config.yaml
parallel_block: false
decay_fraction: 0.928
dataset: "wikipedia_en"
MLP neurons of a small language model. Each row is named by its layer, matrix (up: input weights) and neuron, and shows model dimensions 128-255. Each number is 128 + 32 x the weight over its row's rms, rounded and kept within 0 to 255. Numbers have three digits each.
A block is one neuron, or neurons of one layer that tend to fire together. After each block is what it responds to, as a language model described it from the Wikipedia text at the highest values.

L11.up158:149146111157091073164138047086138142102186063156128055176144196109068122112102110168113154085137122152161097125108088122127174111146155158105136171162139138124075058154105105158096090158133143130150153124178107008113096077162144109113121066107146110114137114147174127179111188132149131112102131118192146118108158088156116123151155105122160100102117131127129121117106136160137180115194
L11.up166:153129152145101134138169114148053182121150131135093100179147193170165167087061169129148127114152160156135164114098136087092100093173150148154097173121092137074145127156158065150116084116112129116220127149186135124139134101090091072122142120174125131115109200152124138125073162196153011142155104119114104116085076101121173100133106177107086126150107152168121096151113063129117126132119
L11.up239:102153171131103076097114105125133145120145118157205174122108195116112148127107110177183080158155123111150139116126108134138086090116167119089137134131143176156098116083122112147120154184116132151090149137133069118101124113196156120107089149155089082139143201168114113091079138117146098184141094147140182119116117071167171140110142107155103151132076118135097128120148070107148126138149
L11.up367:128099130092140142097135110143076153107108035117134120157123191150112162107141159153181176168171104093118101133121077114091133151085164118121208129108086133130128111148119110156119205101099137195148073145205095105139117123176106165124115129121115181067112124129175083115125160143112128158123197203131113129115107182081103134158154110176114107103151141097174130054094150102141154140159
L11.up402:074065148102002190136197192103111130156149151153061091106084116110126116168122113131079117103111169129169131107117128131126113146175119122169094178106118138110113124110112111119134154125119172097155188096130157141211124083173088127124175128080128160111151122086126165102165140176145108155100140139138114180089158139131078066137104076157093109136094095153140023152088181104154143103155
L11.up588:097103102112135117135130161137122111103079129154167152156157192157128075135149104121153196117112143162122146094062149086134095120113132102142190118125139148118078127115095132086117105158158147194152199108148135051059168120120171094130087104114161154073227158173134158099120091105140135122139169127178108119112113158104103116135172128127101118107141117132117158144127197110121128226144
L11.up649:138135109118167078077149074139068151126113124169135137089196148106147125097131118139175116110154113124135107096136079125174135146105140113118088146144157091114090158080167139143207162085098165191113151111127137103174108101143113092124160090084124173057116135164173090151093106101183115111106113104124071115121126173098070078137137157158091180209126166156127128112088099122110138123169
L11.up1019:162189122160134141115154140099148101163144029142128147116114123186165132139168098078171138119079121146108138178098071131181132101084135076163151079149166189159113165192191125138121163126073105159149151081162108083102170122116075153102187085097166157141191118132153122131106133106150135133140174107142105107094115130121094130175140135150150128154154118093111123116132147039163154115103
First fragment of a word or number split across tokens, especially the day digit in dates like "died on 3|0 November", plus "(20|18)" and "an|y".

L11.up18:143089129070106161115106116110119132138116107139146148191156139111137142147112149100154133142120149036165116143103135158122177105134202141164130131099115172105059144189146137144114169127163110117089161105113045154133126113124164115124074060142131136076100125128171129150118128119158108146166150137105098088078185146135132143136151180077090116181107114137172114144118132117078150134147
L11.up167:136083157163093061044134095158115099114191128116104125129173104144111160154113170115095112100144133121055105115125146121086189167115101082117118097145114158178109146117108132112106144087146180107164181131110093085060148133114155136151144133186065147143120160180112140147081106089167125143139096150157113135120176101101122205168130141155159103139113173130175158148105150119062158059139
L11.up226:097140125150148062086151168225125154122153108127084146122150150133155124108109048143097102070104190140116095117123125135151122126133090108061119163123106148109086150132115141137111114127180158112179147118130143148075142150138088164085154109120098141129103207146112105100140195136129100088059086107113161135110163159083084137120091131122153149080128072154110198086099167137137134044150
L11.up521:141153107169101120129151191165099156091137163146137134162159153135144103106143124115084074116143078117145105070047104064115150191098123081158106092140097093119125134137136160077074137101063134163118157128132130076152085170146183103115086060143134135125124200145147162093059108145124124166112137161105194118104130081125145170093131147102138110111093111163119121135102199188104158127192
L11.up571:092146126138104112140117159141099171159168163156154139111179167119114133085095160168132156115066229110090187136128120097148146148112098125135103090136104189103129115092138082107089157107182135194159127136217114102132157174129116115174111118117161217166098156056110105097146093134099130086135122130113147173085173161128110154110125070172139129162116118121142134121157134178132138105125
L11.up646:106101094122134133085072090124096158132123144160114164148131094088114168127116110119142126138095133044102143125177186184111138144092133132157147151162125195074082136155153152095133157113096114139113136110090115080170115131164094154154064100144092139164127182094107094124078089140085100139101067149153151069069180138097131141132124132141110149176172121125134131129154096106096177119147
L11.up980:092133142080140088106146068150154119154180130144167159103164123093160142132069162159116087121104138082163128119100107126115172173087152132121092114120127177117107121101171110164106135118154143157136186064116094075108133080158132152151075142143187128136110103108143145127115158104159105121116154142158177126071148176105060181193120187105135109062019092128094157125206126129064132097109
L11.up1023:054143154129093125126147149123220140110119108131148120135076181177118104130087151130140098105125101151094093113111216161153094106109130128076122113093123146140156150171122130095109088157162164126131144083137132133120166091083107152110087093139123096118117213149119169162135144118085148143089082108159096106127118141089142112159139121104137194112079142155162078125090126108088157110149
Word pieces inside or ending a person's first name, just before the surname, in lists, tables and prose, e.g. S-us-an, Ad-am, Micha-el.

L9.up592:115099114075109126094101124068125141132122100137103103138164192105073209130113165095155127105156164077092037097129117137136148092081089117120135135117115167106142137153152152163108142122148189166124131127108099116147099122143054133135106150159146149145126147165159142141113114087177058163147180151160163040137153145144137134109091182137096127071154153142171117104114129128149133158163
First pieces of a date following "on", "in", "died" or a colon: day digits, year prefixes, month-name fragments, e.g. "on 2|6 December", "Released: Apr|il", "Opened: 18|39".

L11.up14:133134130187095150127117122131172152123146096157082164154114120111115067094129143085141063170114101071111134156156146172161130121152139139181063072204119147121116139115098120138162131141159120176062112129138110156076103037116117150154141084138137158154170174079165083118106210149125125149155078170144148154135069141127120106138177078150156126188167141116064118159125149107166117171064
L11.up31:093100098142162149128144149127169077116075152138166107138167076121061077108096143104105162083115220136154097116106076180136179141144122170130106131106088250099120092135112105179160197089153158127109145137132132128157143042093098086092132134153154142159135130188148128161111154134122143207116123102130179131150124140096129136092120071075077113096155128092174118082150100124090177119148
L11.up334:111133105136138144178120167166171072113096096108167089154078147160127133162203070130129089096145097111151143178144117158109122094149121171195083114197110127095143151108129115147117201139193090114128166144150067115152153149103156204112164146161157123152125202099157107121097127155108130139138138079119138126172091176139147153201137095141103121182140129099106111126151099102119125144106
L11.up489:105051069148125120078174159109121159169220072132125141130090149119085137103137152145172158120184110148163174105148103142132115163123181145144108177129081154122173098118064134132115128124102159097112131160116082141117185151131128116146059143108088151169178154166128113157196145044094187136115099081145096127164112170099104187148121160137128114131099115116198078121100158093130131095078
L11.up526:171130126114100158166148195128120076133139079147147154147106174112105119100181107104139044141135076114101116130091156144123098155115132159078154117102105174091146116114043138093056146138162157122229173113153121170123111150085155075144150098102202114128144096160088163079174159115089085134129154155123121106136112140168120152151086060116147113197144127176142080133167194109127125102141
L11.up543:150115088103190163128132248157131182146091113137137144146101112120121113173163137085104180073133092163117125175153105120114131163124059131158153149123120072097152119156107136162144091131124157132084115155114133140139100157089158131130112130235120118153128125108116126151137131103092142154080150086104125134148062099121144114152187095175136103070110189150174126118110109142140112128101
L11.up733:149123063113125082089149172136118049122136131121143092167125072097123167043167112176102140104138127164120171182102080104156096136131126119129124100179081107073149147140113075144152190185076137120165152138139137129153088138169129088167163165184132123130153151141133107147185156181137148119092101107137152144176157124112047103160173082125141108082124147169135138124119167145092138110126
L11.up976:157161091133152106058117139162121110092159121155108095140137092117103049076112121123130127042149092168050113152147079136138117133122159131112162069134145117132149126130099146154135154136104129180168160140152094083094106094138058128134112092133146136158107122162160115166091153186139084136166112174156166120157133123167049106164147087194132088081162093034204139073155150072120158102140
Fires on "the/The" (or a first word-piece) that begins a capitalized title or proper name, e.g. The Wild Geese, the Fugger.

L9.up619:164076104104155149084169094144156109088112120135123100145110182185119162152156151081126071090104193135093136163096096185169099158153122159114158056093132152127143163117177136135162167152152107167148138167177110119186096113099131048146116157136111185132153140156150122097126164083109114140070118100128103137079128141136114121131173073179083148131159101136143181150093131117144133110083
Determiners that open a noun phrase, mainly the, possessive 's, and his/her/their, as in Hadid's first, Writing for The Guardian.

L13.up29:138132123103121099143102090108170077144165140143115160142165134147104158148171161189124156120115103135126149075118159127129106147138155094092175170138079108108047147155127166138125134134137111141145124131138128128160089129130087161057116128115064124235142160124203113148167094199068166122091195090124176151127130095124184095162083099120116118101083147140095088103192090115175115100208
L13.up211:134132074100160120127098170164082131111120146168093138079075151107145102115126115114098112194144055194110133155101152087146126174151111152101130146101143161158155128143082102170133123178134126114118107124141146145134052088139073141150136126147117136155169086197138084136118123092041171169107043157120133124094133103139122092154061144138107117055119112123073090092177117172058149126114
L13.up235:150153095141169123126093091108123138112186062140158118126068148150119137095086172120092121146115089110151111123112100164139119168099146155114123099098060100180069152159087130141118077053121119103125124099172161126103070125162136174179109157153134104144109112108127169119120177128171171169120128151103100098190164190079173162170158084125164101103144084105156126122117118127169094127131
L13.up275:101114101117166123191122126183062108073116064141148106140076146128177170138150122086120094181163119127114137181101128203155104148146161149082044180151151107191114118130131205143162108073081143142133171115150184128108145107136121083170154168115111177165148144166128137102129107118122162102136171137159166152109170107133180057149109126084136121134093101093148097157153114122133204153097
L13.up449:102169120095130139128074104102076145083178098073139121116105163063161140166101108151197137133101099091107138203096104216083060159103141129113139119114074116116114026093192088083165151103150114120149124159104123090151121099177143109115083095133134188139100118113166142138148134127109153171088116136114163184133089171089238149095124142122075093108089156103153134105107154131151109174107
L13.up613:199110120125125101167097175114139132133163055122067144197173107079118139109122203073130113106138104090098128149177053163145124112068127161108146079159146110048115142118117152096151116127177178114135158107131056151138125096199203186143103152124131155150111132135142106151122102153026154174169126128136109102139142115115111106133123091132127100092102109104063130130198134127177141145130
L13.up625:131047106129114137124098181166103153123118120139162120098090155179132100074174121164125122206184120143077100089114110156160150188107141076146118159109118136139066113218111145137151124182136105123112114087094064131110065086175136104103127148111135097185173142169106117182137131083133139095160128104134062186126091133111161078113147161115130173097122126162126114142143148121123152069140
L13.up809:129148134105143137220076216107128108106191102155134111123128125184129107096088126103110098142187123102112160166091101112145128199066142146107135114135119176115096112097094142167132081100129204094121130190054081110093032084115137093138132077137123117168188104106130116154138068145092142081106159122097117134113104145103151126105134138165108141148132141165101060120156124091130062171160
First letter fragments of verbs split off from the rest of the word, often after to, I, don't, or inside song titles, e.g. m|ake, C|are, d|elayed.

L11.up54:145131146160146109098119115110060049153055130115150153061151149152106155109103134095115156184156229040134106087067122114151146122158156118159129105130182143119109140145082132142067135165150137051121098079114083184110121161103133145158134120161078091182192151137089134173138158141170138153145090108142090144191086163139119093131114179168145127123096146108156131143135137104063191174147
L11.up397:106183147136133165104122164085141088063168136082166147144157104110119158103141114088046125139155116106183112120105156117136138136163066152137114159114111194144086187181070109132088112106122120100164094194153064120126132129051156117149155119099121199154117109127145097123165097108137113057086111139143106146092168149071176168117141156183139125135154089110142102116169127129167157118108
L11.up441:059148167146155120149102096083089109078066132102166140131104102133122150153091095152075153161150138132140084101137148107131080170148082099134115172062140155154139080129108124120084112142055156088144111139126153126108182155095103127110155127119193103119162160174085141129129116135141166140137148124142178133082119156090133106114099088121091076073050104091131150107145128124149144130173
L11.up703:085122126080125176108139146150120129130143032141139156076138123171074097099112153108159170142139101097146167105134116091138094165170111115088122157103125102104093139129161095146145105108122144109176165130106158111132132163193138135134123105207090154080133108105157159255109210118154147129081144116147139099097108097084129107168098122117117148118083074120131160134076093121104151190122
L11.up731:160136096069117168113128090153131111135038166146192067098178135130110131099122138116159152121142128101155129165104088174071087182144123113085128107099137113150104062103136094103102137101110150124177124169074115141207169105150132132102136102175161151118135092089083131071119117075157131086067114151123142127148193127122167141085101105102100107174091192105070137101139161134093139124151
L11.up954:131192109116207137062123130137157162074140074145145165142119107116115097155156130114105077113147161186131154167100152088088154086145131084170132199104094098107096157102106149118169111162140133111123132086101113113154127157099078113141115111154159104090160099135094133125077146120112146140134135132100154140085161170106118199132148102130095097109113102055118167097124181156098119150134
L11.up997:061093053161164190077103156105112088103090121137195091120177150109112164122082148138122112115131120104134141166150103110100128163162118153128146091066163143123104092154148095195092094126148150105153119165102115190133113151117119111162096189097082137085145105198166146114174142163100044149132136089096135104151134148085172110145103103126087156092055092123139090100178111167128130163091
L11.up1007:122069143138133079201165103125139084120093149136159095088134086202201174140123047152142088122161160114159179133123124093110152118133122139088184110076215154118068044162071123156135090138140135136151149093115099161094147154155119120094116148121115162113173200166083112161150119120133163089109122115139133106108158111124134173190077172122117125139083125147174124133131115139157154157070
Single-letter pieces inside words broken into odd sub-tokens, mostly i in l-i-ke and s in con-s-ider(ed) or out-s-ide, often in quotes or song titles.

L13.up28:086152185122102112127173079149146119162158185112134147176152057162123126117056107111123130095114187146127140147106122104166105135112102160057137173113085111135062161156144148082133194086140153099134157157086118165173111090116131182133155123131088085159091147129160076119094107101114136150144129175151112128102128138151107104137152089110146115155173123143134138133101164139119153105165
L13.up300:161124173101057112112122115184125155216178062143149172147139116135176161097083158091148138117127115183096180111200160150152143134165119117080120123171136086131091141147111133147093133082137136122127143074119141083087118106093183129088112155149136054160084169152106103167082101052112162104143164187160124163085131107174118135141143134223138108100128146138122154123156125147054162088151
L13.up555:161133165100177106144134081158134075137152143083126207099068130105154100153123160196145134130059104071096108133137153078131146171105137094111163142142153163126142099153175104084120151109146137092129168152070106086057106143086050100133088120068107067120090123094137155109108103135058090094127158119183162119138131156152072178147095164137173104084160162108130122126127101183159155071129
L13.up563:124155159123133133193095098153139134127139128074116144135113122146099185124178152147140155107167104141135090043188174125101172130136187108133093122116091101132145098121153103179081090126085166163107204145110145105129127182125196094143087127204134128150157139165132149141181113161129158141074122105088106050106236115106111124086089101102128136128115091129120123166151193151158132134153
L13.up621:125157081136063177083128162139156097130129133163163180148093138134147166151125100104125097178118141105105173148112135201137134133127166116083119087137123172138063083147081093113078137138144112145135167099105113093147109118081078137147117099138119121110120152121165116155102113121185123131190170145147190094098170113109043151080167087130180102159116130131112134137095121134110146085118
L13.up653:100143098108107158129123146157112134123218120100114150143057127153107160151089069165138152144107119061102129095058126117112151155104113142125148133089183195111091144152191160124096148121145111154172177084142173079120088084128076123163085165080155141106083187157128151149120193101121129162136105101198146140055125166109152123175064167136121149108071165127141165067144110121162239133118
L13.up669:188130132119119118140151110100127105091142116101166140077101215107201131153080114192154116125185107130091153132175185109065136172110121174123078091131143116141068135151121055088082104140155223110104143094167125123102158111108142140141113107094121134105124186115121115153138147127152108089143097099104139102086134051107077172085082117151139106130051106101122140179175212149134127133109
L13.up690:083119133114109090135124125119123145190100175121132142133111121127149112191107090171160097144132130116103136067127082181125145164152139090168039163131097107173140106133164139108092144094122073176056132178123119183129143129135166153105045070116120099127141135125079141124088150122109159140130102173161134102112182072106074112102116150110127164122095160099117134160147126160097226124147
Final word-piece of a person's given name, just before the surname, in cast lists, tables and articles, e.g. Robert, Michael, Iain.

L13.up123:104123096121156149113128099142120150160159166128138092164105109093153189129089038171149152102156102041162117110165099163135169128143148126057136107158109141103134096091125151135135144112138095117181145064162170103108172137164113140147149140129088086149097180088125110175213144126080136150101114116105209090151122151154178066119206105134140173129124126087144128123166095138116127138113
L13.up129:156109117122183142124069169139146100127108121129173126071113112078136101106122156152152151136133138167102100151130129159089119148165148140069108099177127185126126148058214153121129191107119106147084134168123110137101158117138171138190117146149101217169147132202101128123183138150135150115078126108137203189105097179192131071163141174100133129082113134112082096110083035151142112178104
L13.up200:139124107125107117112139149160135109152091114151132151168132090139117130081056149129072088112186153134160111077117109067160107131062107176027127141122127160209143096105088126135090105118126102179136157129126131131101118133163070153129110081154151161110155117152142105128206093121105154129180100084159123180125118197119170160148155074127143130143129119158085094130144082104130118149129
L13.up439:159102073114127193168144138129100139077126166090079111183116152166055106175090113131167133164137135110097126106118123192155212132119144129085118127169121109127112131139103142121113122126150125115135052079138078147178093131143115075168188135140118155120203162116095112120131132087158148082125151129105128110154116146151148145155151120104183090095193070152128062111128125132145126158114
L13.up509:132137122124087147202149155083089137112127143138170199145136171087116120070155144090114160122137140160129118141072126067152156127137149155127132168175052162126119075080122065184085096124170187154125124099107174093048090088117082131105145147141140128136158159158109097099115111110162096147166130117149131124117140145148128201095124117145164111122199142121099086067140139122121141132184
L13.up684:171071107164077114091186129186138123106197130133156137121128103174106152120128144077141115100069117132096077111112172171148187159143132116113135106212165090078071065152093168131098122105139131139133151138086054136128128120136060077142111167156088192151101188146127063129111125168072160154141175115054181174114137159142128117166143172170135098114124144123132093078138156159139176084083
L13.up797:107032109079093144089134149081143110107092144219076132150103146115117141143193124152102099112122116085076106089112167155122141145139138129114146072139133116117132130131110109084133135151098116133138135077023115115146096104126159114099136114178151133141120135110107188109091101121141170142145136090090103131134120103095136066121126098129164085144118084150171122136113090162118125148184
L13.up823:157140092137136185093135119133110156118107127184148142186179143121106147119186112096094098147080118093136125123085143166165085114145115118124145124122166132116058119198125150073121159117135100130154086095121190131157104112090201070130113133200135167136168112144127077155128121125107151122106141114168125140149070199156113132162127118137112095056122119096175149158160132144144085088113
Tokens inside quoted song, film or award titles in list and table rows (E-ver, Man of, Outstand-ing), plus == opening section headings.

L13.up99:161117113126142172141128103189155129141090060069121118133110157196042090132131131129157106129144094112145125105101158185097187172150162145133100091166113142066135140171152134171143142102158156194128149093124099154088082156101104167116108169162152137121111121123097141091142100109109118080147091121166092142134121114128118095143129122061122046147080162158143129153117130130097147174179
L13.up115:149161117141086198148151128091141085137115153136091142113106182134134142086095151137138150141151090114121076105178134119131127173086080171103197139125133099178116197131104140116101136124133126160167175104124068149100124137077089134087140112112119225145148141125141084174093103168162121124145200136150145140131167189155089089090144163067123117162172140155156079095093150101159112117154
L13.up414:144061071107099132156116089137134119140127103087080072186142165154124131116165130135128136157192135099102090142147148124062153089098118159141167117076107187152114114136173107166161145088069100187068123178170097111091090135109161132150170184140150147059074164166200170097113173152183157129097090154092112095054147120131105122089153126116141123068150122149099166115149144111119078161132
L13.up436:118144104163097119159142126123146069098179121127104129138142115146130125134159156108094116146097177146186190130141155116147131163104121191071135089085073160106112146140188146154149083156140192101133090141154122106169133081144135084113120148176090150139091152225161113145110141131117085140042178128169203144144176128138116119103140182077100111141106099181109163095102087106150118167116
L13.up481:139133113136135137077111096124111153066090155132140104121131172110120118154114154085120148103124144099163138138143165111119179168093166080125130154106158176142135110174125130170102166087100168093151083119148164102164140096173130117110095069123144167177165086155105051166121199115149053152192143119120124047136142166191141071154145131111197098100030136184198166079149155114156127182102
L13.up533:062118142141126106047146099080143130117117127107104133118155162152068122105162106136123127115136155124139138168114099195106154154143154124155160135152108174141123152180136123112141151157112070146096181124126114195096070153094115084157139109160156116072135148134150160076054187138100089124105171141115146129091122094253081194130162180137110115084130087094139052141152156098106137124172
L13.up673:077108132069152123119179111077081116195148100189166150106121195134080175105147160161101039135130141084092128187111126200106138153132080150152169091145122111169107151135150142162144097079148162167116183068144122119202128156121123135133075144102059136110182120177176159091168159147137147107160202146139116106145145111146109130079145115097095128110102165207202111138132154117089096122125
L13.up913:147112148176116149124109101129138094183144121096105136133180194116130144114115120167104172159160091154116158090129133163171184114133119193103158135124116164143097096168167135155144131101175106115125163128060078089109192091112109100101173135127100121151010141084129153136164152104104173141130173139111154087119101086207157138153137114118189107081174125099151057098155175114099154097145
Day-of-month digits right before a month name in dates, as in "On 5 August", "1|3 April"; weaker on other digits and word starts.

L9.up409:112170110111117074049141107119127114140136097129133186120165133124145115167124111192118114061120121091103137091121140183105174144123196158132153087127073167108150131114139143095073157147104100121176175146128158124139069125181100212118095134098153132104081119096134106108126164087108152145184093044161144152131166153125130126134110178087144112103122135147181112108117148141134189124161
The last word piece of a person's first name or initial, just before the surname, as in Micha-el, Joh-n, Geor-ge, or "R." before de Boer.